Weights of a small transformer language model: width 768, MLP 2688 tanh GELU.
MLP neurons of a small language model. Each row is named by its layer, matrix (up: input weights) and neuron, and shows model dimensions 144-399. Each number is 500 + 50 x the weight over its row's rms, rounded and kept within 0 to 999. Numbers have three digits each.
After each neuron's rows, "fires after" lists the tokens most often just before its 100 highest values on Wikipedia text that the model never trained on. A number after a token or word is its count.

L2.up1149:545480494553482528402504568457532501452474592515581565545503426489588525509490506527513535543559576509499465438493423581497471490488505549467558578464459488433497512437496502540448492483513632451431486514616439431531498580529476589519485473478463529536439463588468537485406579463528536518478470506419516476498550504464473498464531537549485495547534511431465565558537402522486570433529483398511449467517502511413496542464583573485546382552495587505441532438418548511487537464540493431599479473543463469519374507559571516451533524517576384449461475515420531496459477550420502528496563481547567479497533476515505464564593467442570384514455451516498580541529563501509458537466465478515553489505511551445567428530532479501507449519567489446488519490499450523494518530541535
fires after: " h" 17, " b" 8, " f" 7, " H" 7, " | H" 6, "H" 5

L2.up2591:500480474528566447505539557487534489474461482486494457522427426512473486464414402535526410520496446377382516545410482434457426581439466468498500564471502402472454598525524480572454485435482562380497427517473534549476467573618480506539458623605593525541538542475445486511477550487475529492586436567468443518458480445441573483366461569531529507563596485496386356479477531539489534456519560503507495532527508513542490555525484575579436519518446452519506437470563487526528504443477551462581508466566578409499583437486494454422516517441511510486450436551483538475454489545559546408506535606556470522434515513500431459546498491564575546500446444568428566530484522477515518467478460554561599582450471514495432464435561495595556476485555508549373480453440400607501552539570539
fires after: " s" 25, " h" 13, " g" 6, " S" 5, " gr" 4, " H" 4

L2.up1244:459457374519523570528578523531501502598548562502466441499428619488504464493536574522439485534528554494538491527471434426552459405527515522520497465543494476436597462448472507388544403540509589582479565474573534509480514520511458489527507580516479508531482511580505681384519533588574555496548440477489475540551459534578435432471512562471449541536517473544557525580515486490501493528463530487503550527536452506415510477566577528486494421495487553410508562469557554469477427501494415612524534547467484500508582459466543412453516493532522444509493443501474445465627491450584502507574407510536557550483531361527455504584555558478549488453534461499529516537551445539499527446471498488467518545481543513522542523482515502445599507391444604391521496450540503489506530451538522
fires after: " f" 24, "F" 9, "f" 6, "- F" 5, " F" 5, " star" 4

L2.up1586:528505498531507413488467450454512437546604537476488471547491448527464495571432419474546465433472479476380468491579543609455485493409569493457427426534577467439586464519491504517476542425553474434490459488535551426416481535511528449555544447515547435542582484567519506448481474500563531509505553566407534437508487470491510433476554618493456455514503463547501517449594507528432455393522429512472538457551443540464470588390551566407439483498482475479488422580500570538409437513508534467566522505549420457472530448509416456441504396433525450582535462464487552531575554528515427422496420552542452558462524522509550491573523440453508528513477473467441550423508587491515539444484487496474665567598457482497425437621514545475526526595509522485489464523518524554462498469538570
fires after: " r" 27, " gr" 9, " p" 9, " sl" 5, " dec" 5, " pl" 5

L2.up1272:521434555543495437488461497457502405576564414490474433532480528463498559527495496463525422560525474436426528410468479578564507380411536593491540577487469413527522474515506523465461463490381501498433506514534526458443535522563440538444433608498546494523489452475474430458442557563490553524491531481607534547484492430530631547524565616417576517416513423471504569505446407519542577533453522513499479431518528501482511416487554574490563526546466445584450449522444519434443415561517474466514564524517500522488503565451500500501547528542435483497497500444386525492587507485560619546497427478515474430462479535510547529506511538456583480549515485467471498496543465594527493555400545432498512527382523521531478466502514537532554464495548480546501442420456476536391460446424523
fires after: " \"" 23, ":" 18, " “" 9, "-" 8, "—" 6, "(" 6

L2.up1065:535474449553529519480526476566433413480486564487495506527601494438457576448567536509533474480557540577425428451475507547578537585425396481535500501502514536484442482576510480575465487635489462466556510529514438441485529505526579582642502557467415596443548617400442401435549423520441525586405510443486492490469464455413443613509513503483452505587477482527497485442502562523459512532520485455502487412587519546486488545614500495491474462423470554550500528447481462506522504506565540557486544505547523514446496531469495525494449501514484633486484459591485533519612554589370368665603532515468430512541504540507366455559429452469467488550505467537517534509436471439540460536550477516511512488513574481471457528516553526504547555482466514563571459521451473433517407515420507
fires after: "1" 34, "-" 10, "|" 7, "|  |" 4, "ation" 4, "- " 4

L2.up1621:488439468425523508473501536524569544497549460555489550562561387472470532422493487489463530533430516446453475510545472478473435536406479469483497591575595438468506519440469506557484419447520474423673473511535481528411453552458531483550473468496494631489599509562538543549539500427443494432529481442434491444569562453467468547436510503538475601524415389487422527487484451562487440475500446430486534450468532468500461470368420446533558423496509525502537478426469445451537495481463532565477537428479464434508467457494450487594513414510467527466442602507539517475438424412550455479525492425477514549525470320434616482429533458559467525431586505506493506531572485491530495452417442429427556556601570504518509584521507471493470590468539539469512568578477557468456584443555562
fires after: "1" 30, ") | " 13, "." 10, " (" 7, " " 4, "2" 4

L2.up1332:398443502509564553505484491509560449450519505493528424465474507576449501557508476461363492529473462471492464447455552534481358537469456468497635503578515479542562631590491452485503446428460499470584516447501492429455527531432508521511511416454490567522549479619493464535469458372420474530526490436385443474518478441552529469456360500496514565489504550515539390535447517462566582509526585536580441547455393486486436435518529466433485523515420468452522493424595465487429519445502526433590443547512476431489435415457519529472485544513419519507532500487471515470535419546492540500533552602490459406553477455500555544570527504467474499470515542507478547537462458508449443442530550518509517508544342477474555542483524480505516463376479333538466521518467535451497504452584527
fires after: " | " 75, "; " 6

L2.up340:452369673485532409587561479471583467451512474502424479463438464562542550415432537568533616520446569511632555450493549509495484569490480432516422470479520507510493606459505506456510415502429506540539463521525485433545484456532513505436481471516438542471462543492493586510554493509500445481477473504562481442500581589458538508517453512528507550492537594530486464496482498536547617452533563477530491476539491422543475492443468465379552481472471518531516522554465492497428507445448541533576434507468562537423567507544529428533489510541475443442472605513534493500510516529573476516516596503502449419462529502348433432451521511495572349488531494541564487497560480598491519445544368471596510552530562553481455539435448428459480536485471526560547557551471518561564560518479623
fires after: " F" 27, " f" 16, " B" 9, "f" 4, "F" 4

L2.up1546:467409570503470500503459548433485483495535405591436414554562562455496538399491469501476454485443529526534554501542484507555512444502523581423536550470490550561480524470562560460448568383493581503495495447632591468510528548552458511477435419452520505510510557602478404615432467530446591466477616493542539418462498387476536496570482512496648450490582523438503518510488449549556510568532542489530498467561619522474581431469467409430490514512579546587454514436495484558513502525474552518510540463531449489551433526486571472573521465487385530463541479463449487465537586499467477554503565448528538480544395488415472500560525457468596491558575382588420491521433397492494433535489519476581451508458497498592473583521542507568406486516493439452476422521507514517503511458489502
fires after: " (" 23, " " 14, " the " 10, " \"" 6, " of the " 5, " of " 4

L2.up798:457519555469525418568486521513452460450492514513392463478388543535511486558399457568455466460448517501449544533485574472368507546520531437390454501500536532452464566417488483445502532428516533399432493509488427486521436597500478487499504536532437536566568482523475494472539439584505465457490578451482524469509506504450479468510525539504625450444495596492476552518459562525408523466503532624447495487525405524463509495492512432457548525487423526528500437537555601477472498461532503502522478573455447476481510417470492568436634473398447561514528539562564530581546448517486423593564563445547491485441543512548515537539491473557516464395562422482495572447452546460519554492430519433448565528561626489524500556456516456560581479421383566425524538536472540542451456437479538
fires after: " r" 16, " Bl" 8, " R" 8, "R" 8, " Green" 5, " rece" 5

L2.up339:451475543429515543482545558488558438496544389454415531481525460574480536508483522515548481487493415515559407479449467458501515595571471528517569528411586495546516561511437482427619650558531471577448523442358510593520486528550552499495464596488490608583515503453490562528548454441468526483524527484464552480465530429447509510443507561579601508501442421480521527495508510445497540484448518542522496467425521501537487497456404474451443472530422564522509502441437543481401497412555459477578465567496524473513485530495453565541508574546531561481452434537566534541422475520557484387469471531422519514504538464481496467554471463516497576485554500537453460443450523482402563364551438544457514439543547509470564580499453558479534553639512427438547481526505504517609477458489545
fires after: "1" 21, "2" 19, "4" 5, "20" 4, "6" 4

L2.up1560:541502433519411466505514470511560620413485450491456585622501460518516487496527486592477446518572413486553497402474565605521554557583546512554524477480549397448487430498440473423530556433573559530495565415499492436480541472432453474439583550510503452498532445420476500462481594569359457550506495438457510499521475586519571540488483582565492457453457429507450413527582532401473511551508403513492391425424528529464508571455464585506583435517510400605384375409531538485581534505490422517501518577429523497550483565457488515526537591559429467543377520408428510541491542445498538489511436554469604414546492407545464455481445497432514554463534384389494514501519569479496576448463442495445543486464481476568500577502530411531436471527572499493466561418475576552454499468507412
fires after: "0" 38, "2" 6, "1" 5, " | C" 4, " was" 4

L2.up249:436427508515527338447575514467450535473471461493418463492427491549478574480521414537521478488493465474535480476502533559495492528467550517573441460517469639527494522539484571456534522476442440547549417531477464499540553516552440543404485508494549468463406514468513552482481418530532520550569541458418456556590441477491494468514475456511472543544453513540469519506466451447455485508464491543505383500477633420412547435561562632462548451441479515447380525441568569435463475513469511554536526452420411440448490555491588569527439399614526554548475432532497479455443477483505541465516480394478518530493471408482437493427536483410520476610512510461531487487456513507448488551498480489521463474508412591527548476471534479531427576521467489497623600528492540546483495441492413
fires after: " c" 24, " l" 13, " L" 13, " C" 8

L2.up1882:437405542438447476527481498486427621487491491487621526539486541465559499579436519468449506511544474514501495461612518470522514450496494429537571540496435478480501572508408450443613535506468448560469474464468569490574509542423541528523558621440530496548526427506437453572525467525472571427567489517524436476484483575475517531503513488449530525484509461608518450457520507474500530522492527504519433461486510482444480511517522583524585429483478453500489428487510511488496501589550523519515421539565530532435511453499493442426539513519458368505470526444475621536508444462503524505490591571548603588528495522479496498493534462546487519544423461529534517547502559526460526382527508517455460509524475533492505478484487535480473537368511590518426507482426572423534540465531480
fires after: " | " 50, "0" 24, " | X" 4

L2.up401:536469526454546541535457452472559497509427448522503531518486501563433511464421401555475437505548481470531532478476488479533563523538480550591462456452472389544579482433475558522556564523437474370551535448472450534403488520546356515414513478483445525530536456473634505435515447447557469515617496507414554616550500486548505501493452537539453428438521610492556466508463438493558578557537443540451484478489490453468481340486488444428504453546526492457570471468453497431594398479497419470519512672558477497431438475492501400479407498512527522459554467455498546451546482524540462408465477545537570545490584489483490472505450517468520543543457546534536466540418544538604534459460527508448525552550487481457524447406494468444436479539518503413513453621610610492565550553525560
fires after: "0" 30, "; " 18, "1" 9, "2" 7, " |  | " 4

L2.up713:473415456488544531452494548566522467547460410439516396441529521425413548471487536553472396462537466461539427526521564567527510456504543438491522561471532545503461548558547528538586477441440507512533436448495419524462379580527519576506545394513520479516562471470460381515480441511513484457526551540600527517522564430426550446533470522436560522462551512531541551458440471556549514574509508508622556562499580539563483390482566559382640442449430461544470432467471569500587506454481468488525478543426509490554459445438487432600519552560452563509415561551557442458521541576504397529497413556509488501515532548476521533419475474539624513509502482552519422526574505438511461459398469548529490487453488547590594488365504425497457460431511464427471507485436455475463535537482447
fires after: " " 21, " (" 11, ") (" 9, " to " 6, " \"" 4

L2.up800:420493523505469452420565460527394440489554575512423499438476629545542463552547422493463525496595579571502509506520498479428496494529550508487526452603433525531421467514570529451499577497616519465537477413549568475510525461484519434431537466400437492516562548566425454532480516523460554538522547572517479391527514418508529492529521492575495513594554378495508545494363548518534518512462553483583505559556435519469546569517522557515520516524485421470487472480518533563474449416501395509500452460498402466459556488436573514351447576550391548596468541547413539514507514462559539419435471498474499446588585518527494565511543529476542455570476542494527453515554577538525432457487449433439508491463462525489547497527474476484507522506599491538503519558536500582587459444515526
fires after: " | " 32, "; " 23, "0" 10, "5" 7, "2" 7, "7" 5

L2.up927:523501522506521355525451505482448445565451452416540491494456461492438466436489491534451484529472531499538528521539598415519517467564589515574420520511425470524457506633516431508472547528504607460447487460501502521504523419530425477495538468534510548543495484573442538490500502508428504453493490480536396448551419490589391498546486538422471568510519508478485570514440451532548484572468493411458496563455506470498485420502471487511451506445509538623394593516475487504528411441521441583460544508448525575509478493515509430514480430470512452491493519512473591441501549513504498550497491456569551457532623475461573550509435464464584466523500503462545433504506497479534442428458524446469476493342520514516517473551509514571495556454547563454521453518417485362510554613547471
fires after: " f" 36, " F" 11, " Gu" 6, "\n" 5, " of f" 4

L2.up2099:385520487526450513531607461493509516401503552509449580548402470514475433540468484525479521519607542523515552510491466451486540486471526523475491489526487478512528490496445503451447563484513449606514502448323538403573498485451585533503553583433468483463439525343487489444439506571630437571528567542425485496459465520429457590521392450462536512463466393600467510471427515536552518569472520482457492509463524457519487525440570461520502510476582423505487493492454536413500471517489494476530474537439493517515536448450494462482431509539425483521535509412519586512492526579444419455560502565492520503534561565459502459496457504496548468466598542465465532496478592508437467529526426425482513510473473479535534484427478497536519442585504577504467495449567559470565487439566486
fires after: "0" 40, " | " 13, "1" 8, "2" 8, "; " 6

L2.up829:508553452565389511458538566535510489490510496431578542533477581483521523478489512502487498528524491604444530547407482495487488363465472509519529448544552413380517458459560544535509536520476468510454476557519495458561410558483457516528471428482552464545540494381486477396462465460497415568510477514547573483601484499545476570443415569565465581500468498630483482503488581496588507482588552438559446497623428555509488525488500490461475579547550514467487477466511529638435445474544501546558520423618551569506484490514507493528527503502549519503484554564454476556499446570530598519473462624519587508516514475517598599472383478563430587476554531415478408568483469478479531489563533496575430388488483535532504528473437573499538485573459495492468618609421435487411568554437498
fires after: "–" 23, " | " 22, "9" 8, "6" 7

L2.up2421:536494532610576447417521548568504441482414521498493476426469464535443489527642522536538499537431589505481440419481573480546478423617508481521534492520520483523420519515536521627517415535542502595532463442595433550527536550515495432579454524424499484483514410481510440452479449509515483476486545409477409508578543546612566547466469475471445567529529494555474487400488510528493523512452485445540504528465489501492547522451544535464563488540401528519483455440507524443385480512395402486577518500483379384485545423414541360475500448510432572500419470522536609529501502482597477504498469417462422484562499524484474543541522546433545496529440446474432531390452517565487532486446361448483451471472427595519470529455487484502508510599536494561634593520527470496512450483465476
fires after: " c" 35, " C" 12, " counter" 5, ", c" 4, "-" 4

L2.up729:564492532623430499523521581622530520511474467489448485574594501548487489613499523481522420467464553397389459443499416539536519499480558464491542412560524567459459558494549461550435422566451485535472441553521501492403490526587483541532469496521420549533454566557429480541387453470486451526644444438540479558487464570457517507484521506507505506512471491569512389588451546531503552466502537458461533519451466509503497550578457531469461503365475507523565471578539462529518476474576582449510539443536472502493461517569595534483653446512513488464535618475465524543415437481479458651493520515414526540502493387467443427555531454549540518554482528490577425519474484515432532588471500503507522381545543481561564495561426438565484575572600553543597526521611370477441463473469545
fires after: "-" 44, "–" 11

L2.up1651:565518524564568512476430498551485494517552506524479550472428498566474405500627421500526542381525553507453507513587479514564491596464519541487542485626550499548573468545535500498518496364439568491489413390459520541542480429538485513560448572533505534562556497515473496491494523513500474549421444488430442439526495457494484536488559555499457515461475516469545607478547513486530519543545479516452444482427557521545498493597481429429512585538447522491498390457447526517590478480513421598509490603487469433513477439488443442514511564467556514451525520552520496550518519510398486508562523512563457530497523530572452571499417472603627493428469491516594521508461404617508578514588510452418454475475522478563493505533526415477567477484385428520456489541494540500498484534567492
fires after: "\n" 25, "0" 9, "- " 7, "; " 6, " at the" 4

L2.up317:498460464517508487482473471534527410499435530506498459540489495523564538425541409590523480521494564556474427451503446449482455515509509396397514511501500467405477554512522563392523554544501421495511457511567525373409507558570482525496614525512516538533477542425483456469528576586485463468503523550514536517498417459532547598515548562615445486470594573521434564482543503464575459454479515479478527483473504502500424467410423531513480457484495510447550379559565506463447482523559427437480461442467579505407492542525557557509489567563517534509488532525521494494403489521500518603493436485532471474472621450461524420488544585576555467573563392417472535531472538454401532488575466446525466514509479537486543423526447510453484466522444496502589561648439529539498408405537497
fires after: " r" 14, " l" 11, " | R" 8, " L" 8, " R" 5, " gr" 4

L2.up2655:572451499441545512488472630520523421420448576501480492399456502494539482459385489489517418516533578344505474546438529500509533462491596538500567590481498436524467597479476443464494429517499475597470414461544462547474436498460537520442553532512573535605490527515446500493499442472411504419545580501587394515583505511561496542458569535532462479504575446514442475482375553594556445563468480542516557554550548436458553521485480519476656509465624478544514586542375547417440515512517507346520595608463572578411468526471494472465528482507501547527535440524514548430495519553554484574571452526527535552499483472542493539478445458573524504486409545522518486559492534497492477443482455462498622445496526494476472538468545419578501466441496559516462571498558474466376529503472532
fires after: " f" 22, " F" 17, "T" 5, " and f" 4, "g" 4, " Cat" 4

L2.up1195:551395518494557512550498509473426531516456522434517505570499551565505460549467489491537522533587521532498543500459570413503451454563468489510540476540436481544565450496409511465501526411561427484496540486402514384482521505529466569589514405544547588540495497565408597494466561545545441625445486490504480459528526444479498540414573528491536493413426460429519480507462510528441501439511457585542509456441432435450483379547502567533458511553544402535449431607546537510520473575422514469584467511462432505431443448509546513488577539560452497599492546510465518440420540465508470554559505502483535419559405534523482575614444403559417561506457543507422533499525534520480522489465477517460524503457525438506442464516474424564521521460543519412510533458508479515515417553544524
fires after: "0" 44, " | " 14, "1" 12, "2" 9, "6" 6, "7" 5

L2.up1353:484520528598558466464539462431427526507468542428413507490560518561427503483493553475399542483484488480484464409523545530513528477485471515409422472547552538510461513423522499470504588542548498548509611525401464468432517546468493512630478542591510481580504475440478405462481460456502491540481480465442568524546463545462523439582580524487501486519562496464471523520602556439559514408556519462465536486454472369547465490473524547554476458432378458488506478470440530497468402458453514502488578448557481489480517562495559471507467519518615492492435422371527519586579520572615539449456503500467467498453476473561584512542488476547548531557459555506495487508488493518538454488576439513456508494481484481483584491556473511488533485510512496560531606449478422554575382414552415
fires after: " r" 13, " br" 10, "emb" 10, " l" 7, " instr" 6, " pl" 5

L2.up2144:512450578485455515533528538494591464518458649547543494564434547508499576469439459549514474535560545552423508437489549550520477528409505476437402555525500625518545525596557485464478537566548490549532486466450449491500441551473430455466459499453506521483461445499533381414434504442541443482595494476447498453560507519424552573527490564462526420458489574459531483424427467536545587451442438481501572517507601491492531483511570426581485466445430477507510479463569560574508401437411490546594525473439440432558563539482473471391404537462494520556492527490548529501405490606506507568466477458545498518510430484478507489573505530566505551451523452472579414539562467471617584514523490457502533498582520567525644536468601605472424497502501539465566519464566503500538544459556501
fires after: " r" 30, " R" 9, " | R" 5, " p" 4, " rel" 4

L2.up1427:529459505564465620380478504519572469552593539412493424511399461528425586422518527451431481494440488547523544528576530489544452426523499413625516467455622573466491525535570474547448474467487506527578466499539520529517449515463568535568504552579506482607353441531462586542540445421489505503582535456520463552550459492574453544594498451492439564446553409492516524518428575455423460444508458541487467496512451547608507513495557565463564454488443535538507568514508562462503420514456546498557590467397484559564403548517517427463531466477551471560521545477497495505445494512615506504597523570446527572599568512478527581387451425496575501512515554552584410437552490467534514486446495538532528457470458459488522470449562495418509523489470464457532494491425468544386577449481460
fires after: " st" 14, " w" 12, " f" 8, "ew" 7, " F" 7, " c" 5

L2.up1130:529458485592478528525467460577434481507418443523429546509512469569510464537424474555537505516410461505581548463544535499516471564584503542544585443555487483564602557574476558483539463552467503510461408534538562439523473565507532465497484549542392481528483509555455512511477497551496519525457491497440433519453345512570350471501520556612444416541526458497513431496534463498480517594521498504577405574528536476489464570488528541450516525479481510462488529528467501524534561401488457579520551464512511564522537497585440488451432430578491458513541454381531539509460456484319470511490398496555582578460471441536500504502498537551419575439436512387487520463517543433479497570578533511556465549508531505463517493515467530549466464525469532502555499463582460473504491412427493
fires after: "1" 49, "2" 25, "," 7

L2.up1224:452502528525551498448606494575521585512457435517495475514495437547533482510526500502428489538416568537534580516405527413541459517485575528476511510503512527426564450501494438502487464585516439510469492531455577502453530509517503506521399480477424558513534473549489499491513565520479454518526449543424452540402524508501492505454548518543514484386491520500528531514583403483473526448549491482500581545456454524488519601518519545573450486578496438442586571547457585565454479521563454413421563488589503544460502431542458481392556422498451486485620546493404540453476461474417477400524477336486429499516603503503452522462455474573439518387410493418471453433467525421544589521492551466574482431488548384595485451511503639532533521590508530493533486431503431510494485557510503
fires after: "-" 35, "–" 27, "1" 6, " Bro" 5

L2.up1230:421479502490520503489496476557497596437507480440440552477466457523546484498435478509528383456497480575510568536467557517453507432462533481557550516526611497475465496518409467525468482489553553542590536493520526591443507482614446496432515561582565538468482483474472574461589459603552568494539436495468418519540562541444616514512546528560456491467519531493534433513414490411611578558468637582519471459459473473482432525508497541551486539545465602525423465474459407450490528526492467546492549585513485574519512514573494503542599429499576482444472450535454516470513474495469496522477513507503479531470512477478441496407544536440552423572583462508593526532527532454499471446495516399500504597584481528590438508485519449487525474600417566486548518489500481499461559441526480
fires after: " f" 18, " F" 14, " g" 10, " and f" 6, " w" 4

L2.up310:462522455452463452570496489408556608499537509507594583500444441432581518411544443463476481545563453466413507502419448511547428450492536458454408452464432461458508443498477507421538429499427557527499513496533439566445518451604512514485484575471475521471448421621451464475522483417548524559553556602448425613553560508492540489484406546490509473497510526454433474468424482508438453513473581518594498549470469539478482437474519522495412515510532465452455578447483402521534595518479504515470481564508461429489497435497423609496495437526458428514468579480510471407489480463574571473391502443515483525473472575578401496507534573599576460501528477492511458469448527505548470462411466515530449543585413491467569505524521530476478515469547430536458551478413518491526458505437480
fires after: " h" 23, " H" 21, " | H" 8, " g" 6, " G" 5

L2.up195:435515551459462469492509554529451521508453557425495598524547476569555464426507438398497512517547476548481513563534420559509474488479509459527540509529479549421513448461437438459473479498552369455410426472479494496579447421430510536439545442477577464469424402456495464443475505510500473541563451556487511464481487517464414487586397442574503489495514541526477478502362639569549585553443516433512522458603525547494393429511411602522550466481576419517535414534506554518489596431567459539537494368520583418501574492487500488424527538485517433410509505474525519499487532462528559450524502457471608456501490443491497480413432515491488522464552549504530376436492590508497463482483497394484437498437429463466509505510491453511523562427594475568497519501451502527522484494478539
fires after: "8" 13, "5" 10, "4" 10, "0" 9, "7" 8

L2.up1887:565507453529511547487533520493535539463505464467471530590487513507530554478515475556497460492535592516549524496587523489514481472517476493553560483488500485448470520498467498567425539474506539508492531538459581493465455544563398576550544505585487524520431546482504519451559563489452527491533483475416497586584594566503450441539420490522528485577483428479572490503387563445522655551454545467476462520473490546445498511496478551466519526552533429408478528483487478551514449505491454595534520479500536490418463544500527431438459552612480380536481487426374489527551539457534538545512563518522633494552441532493469570534488519486488506541466555489476517540578423531400467459490480612492498479537445493439479499401474512514464462566623392536597481545459459480468439513470529
fires after: " K" 18, " h" 10, " t" 8, " H" 8, " and K" 7, " | H" 5

L2.up345:537492534503497507441457433550471468423461551590512522454537493535487630559552491479458533486477407484435608443483525533399488490525461658504523445525496489516500591551421512559527492518479470554474532491586512541430427465498478554449515539516482596517450446498540472511538407473605489487501467426530419614396446563432478448494433593550574585476389475546475452468530532383532494539546473512428454496603484470544403474506505443600484486453578543470529521504513588489571502534487460452536471466351534531478397507563452483486490400532636522532501446501510542495357476489439536450416497547455520534497516440419454571470527486633467474490450551388387496478609582458584541460499525480577508579561424450465488455458432442500490397445444454464541505447472454534508472445494517
fires after: "1" 45, "7" 6, "8" 5, "2" 5, "6" 4

L2.up1456:502435398498519503525523482512476468456481429531414557543493494438447605517465551579496457469488464441510545563499569498416367504479485592486556555503459559364479482535471559543520532476579476482570563446520386518579531500442510492499472462530505500451474486559545471504416411617536548512542466399502413518484497597574437480444583551515435600579546488533554472440475522483521529439496517552554486563485459481552372484502537552467565481522599613482445519450418480535483508509458497599422489468436521480492494532460424432473520470458504491494509437481552497481483445429591498468581532481470482492524476503458462600476505568547522529452424481460481484414518463412569462521615592531530439499502485547570506480503376636555439444435546533503466552491563491571483552470513473
fires after: "1" 36, "2" 14, " R" 4, "- T" 4, "th" 4, " First" 4

L2.up1983:571491457531471444454436546479543420474434450529487447409456416522485451505491482462489532537462493543451467538620534471529505656490553485489495567541481418569490509546485478484390500508636445558526454474561479526467503549553530534497455532436554569520488524435421532537430517485435500455483519525504520605546530452488454528536529493548461525542489476506522491549373545455437494552509461430572505481457510521531419517527463572496534530527480519527490443453525609554464421441479493507522568448505382542525425454503534524451497402554517455447514461466402506457501539458505581499513494495512421451420510532444626458502449562449564460506516538449498430490612511433549580479460483371552510399536478543497403502500514606485520492486489442432582557515484436487490492393531567
fires after: " f" 14, " sp" 12, " st" 8, " w" 7, " sc" 6, " t" 4

L2.up2103:543473438389531565487491415560421468486522500527485513483476556555465512486514495553531460460502508524508586560573500532523471495552435464543429499433436522593503527504474544498525473426588608472582471395454533528468603429506524461484504428456431456505536523500505407463466517446510439522561405488291427490568498501413512513556409508394650469494456484633489463506558546437529516507478528544573395427513499522520487486501426531537497516472528480475421425504493406416396559482396485511535488453507480525598456401508396530484471493509484433524412546400474585494469521540561418489513476517474503567528620466491469491478480508595461461519582545523487534448525631508434477515566456415400517406537534501524476480419535487486508524524479493556558550570528547488556442473614505
fires after: "0" 33, "; " 27, "1" 7, "2" 6, "4" 4

L2.up2552:529410387468418507428475575547449509391529526506550424453450463489530418433495463514542501604465455532527558523559481596529538563448505548526496482543529462424595517503460501531510478533436522423442520531446485495380495552400453476510527536492459500596432562548569432476405477439495573533519528488437545508491555442555560453511448481454508401408480476450592433452473521562493506494515512411530474507457474522552476518560500428470594465574596459497510474494460476588494599484473501474520420537438481532541458489555442549445505542540494573631510417470523571496531464440472555551488617565475432453453456473497546554421493505496534483516445572499457530568493521463488518540505559561462439542567451480504419641507516594519462433472506451437496561523498589481550571532525477
fires after: "\n" 19, "\n\n" 12, "1" 11, "2" 9, "| Team" 6

L2.up2342:395528502478541586576506470572479482500537521392478474467429551519603403594494397467520457508530440419468472521486574471442550471530455471485389470508555483558492468590508489456471525408495486444423467424520481495458452555523513541462652490460559467606530417462415466487570585452563564522459536483489503555596434608467513476490497534504485526545513533521517476380480569454555630628512585476551486543536516465482511398459456463497573549535510526490360435495643415437486380473455515430537498528495452510510505457431459524485502467554466518507426454535498527537466467541496529473509591498460555472565542494530530528617521425522493507498500516524465535482514508488553485494490381491407551474451526476489510511474470477437498410491522537494397536527509430455506436473556548
fires after: "0" 19, "; " 18, "2" 10, "1" 8, "3" 4, "4" 4

L2.up972:561419507535486458437519516396561465454510497558515525532516477473480579550456526488438522423551495468442534404554419579482499562522486460482568543546571476464461475430468500469469508537431461518461491483540414456419515477469461598506539472492445384471467516547553446460484495511454505456534481511528490447463407415571463604473460547503502537502450433501457443485491474424458410610485560501494632504576468451469618557503502477575558568472492568450515629565470489538589487459533464527563505548464449413466524445417513517580586565465483474516423550453493501480515546450461449527482540483453459531467472526510533457599529436473494524541550495492491377561417487480483484546492536426520557483518558567454487547548520570555484484533532459499478544545544573468483511565480525
fires after: "–" 43, "'" 6, " He" 4

L2.up197:536425467545547480503457480568386519550484541546517444468512402437544554415573446504476495506529504622591517434555525509465511542472506510555472512507522514418506504520538443434420499509457559492464490430505527449519433456575572532523581482465473463520447509441607514536478563522471484494496474495521446577567515459494503388453420442599445577489579520524479449491555372516488587519519499455519520588486434564510489578475512557572611408507474415503513649527476513545541473449433492547542504452519486459382542543469507546539465512432523434491487518593517410462575497412457578563399554550490521533486542515507545525460476519490560581484418497484528454455462597527502466539526447497494587550470495530460470384518607517533552522438485401544436473610478484554532525563499437
fires after: "." 28, " W" 9, " B" 5, " E" 4, "Wh" 4

L2.up331:549508400535546436517563457502427427484440537426440420461511389402554529549484518525511542509450479527516484471466491473512602471495531455481527442519452520425481529555412519588600469514574473397555490534453479571440499483576552413518590451566567550479484530455479553393545649517546456449482497484490471506561532414530590432512503438509443535500511499534505606477482510497447454492489526450582511392546537482516396475461490574482362473547461587531535381519503580473545466581504406435553481408545402525367529506593560447535428477559446447501492410491454483526465559421465509534398430490496461655541509516483524535494611415470479461605526487515467510467509510455587456458456441444554456573544476489467514496498526613474461479493438527459555467520488443553473431429436400
fires after: " f" 16, " w" 16, " st" 12, " d" 9, " bl" 6, " fe" 5

L2.up2667:537437451517479524509443440536462523515507604555525440523550500485495440493583497492466399591548486518524498470485494539361562606515513503527546552503534564555389485610420510653520445460525497492401464605488494373532454465490416457585504532505478481500519580518470463495565516571383441520562458428486552543426491465477425591465573613490511592457546524508460408353459472402464482511455459401635393461407467461496608507510534483498416494469490495476543543529439497527594505469517499450604520434418473505462447536496542365599460439508529498505504546504555469541472529509573508593476464495534416539504576515524516498508506533426440491438466463459514547530536526551529581505513474413438609530472566514493535586534548445533583593530542508525524479485511536492477431508474537
fires after: "–" 27, "- " 22, "2" 8, " (" 7, " place | " 4

L2.up1657:535532564515538478454443390529581508491505609489559555543455455426430479408403496494462453435505420592554602409508542454462488604519628503551474526614476513471528500467482496445505520515476597428535401515497512498531478384545535506482530474564556579545535416567557477485508455479501458476489431436577486467516496498501523513539491602508501449526547587449534569450600532571476524512418491518449484496595426455604549422511505431460494436436453481477518441450490464516494463496508484503440520507539565429478500435467530462475489528519590493436506531600505475528429554525503434546464370447536421553508588547577496505489544544487526546631461512500443455461518521540590508483472446485470463524527429638627493482530587493436495499459494479505500424608459447518459533538565612
fires after: " f" 32, " w" 14, " re" 13, " F" 9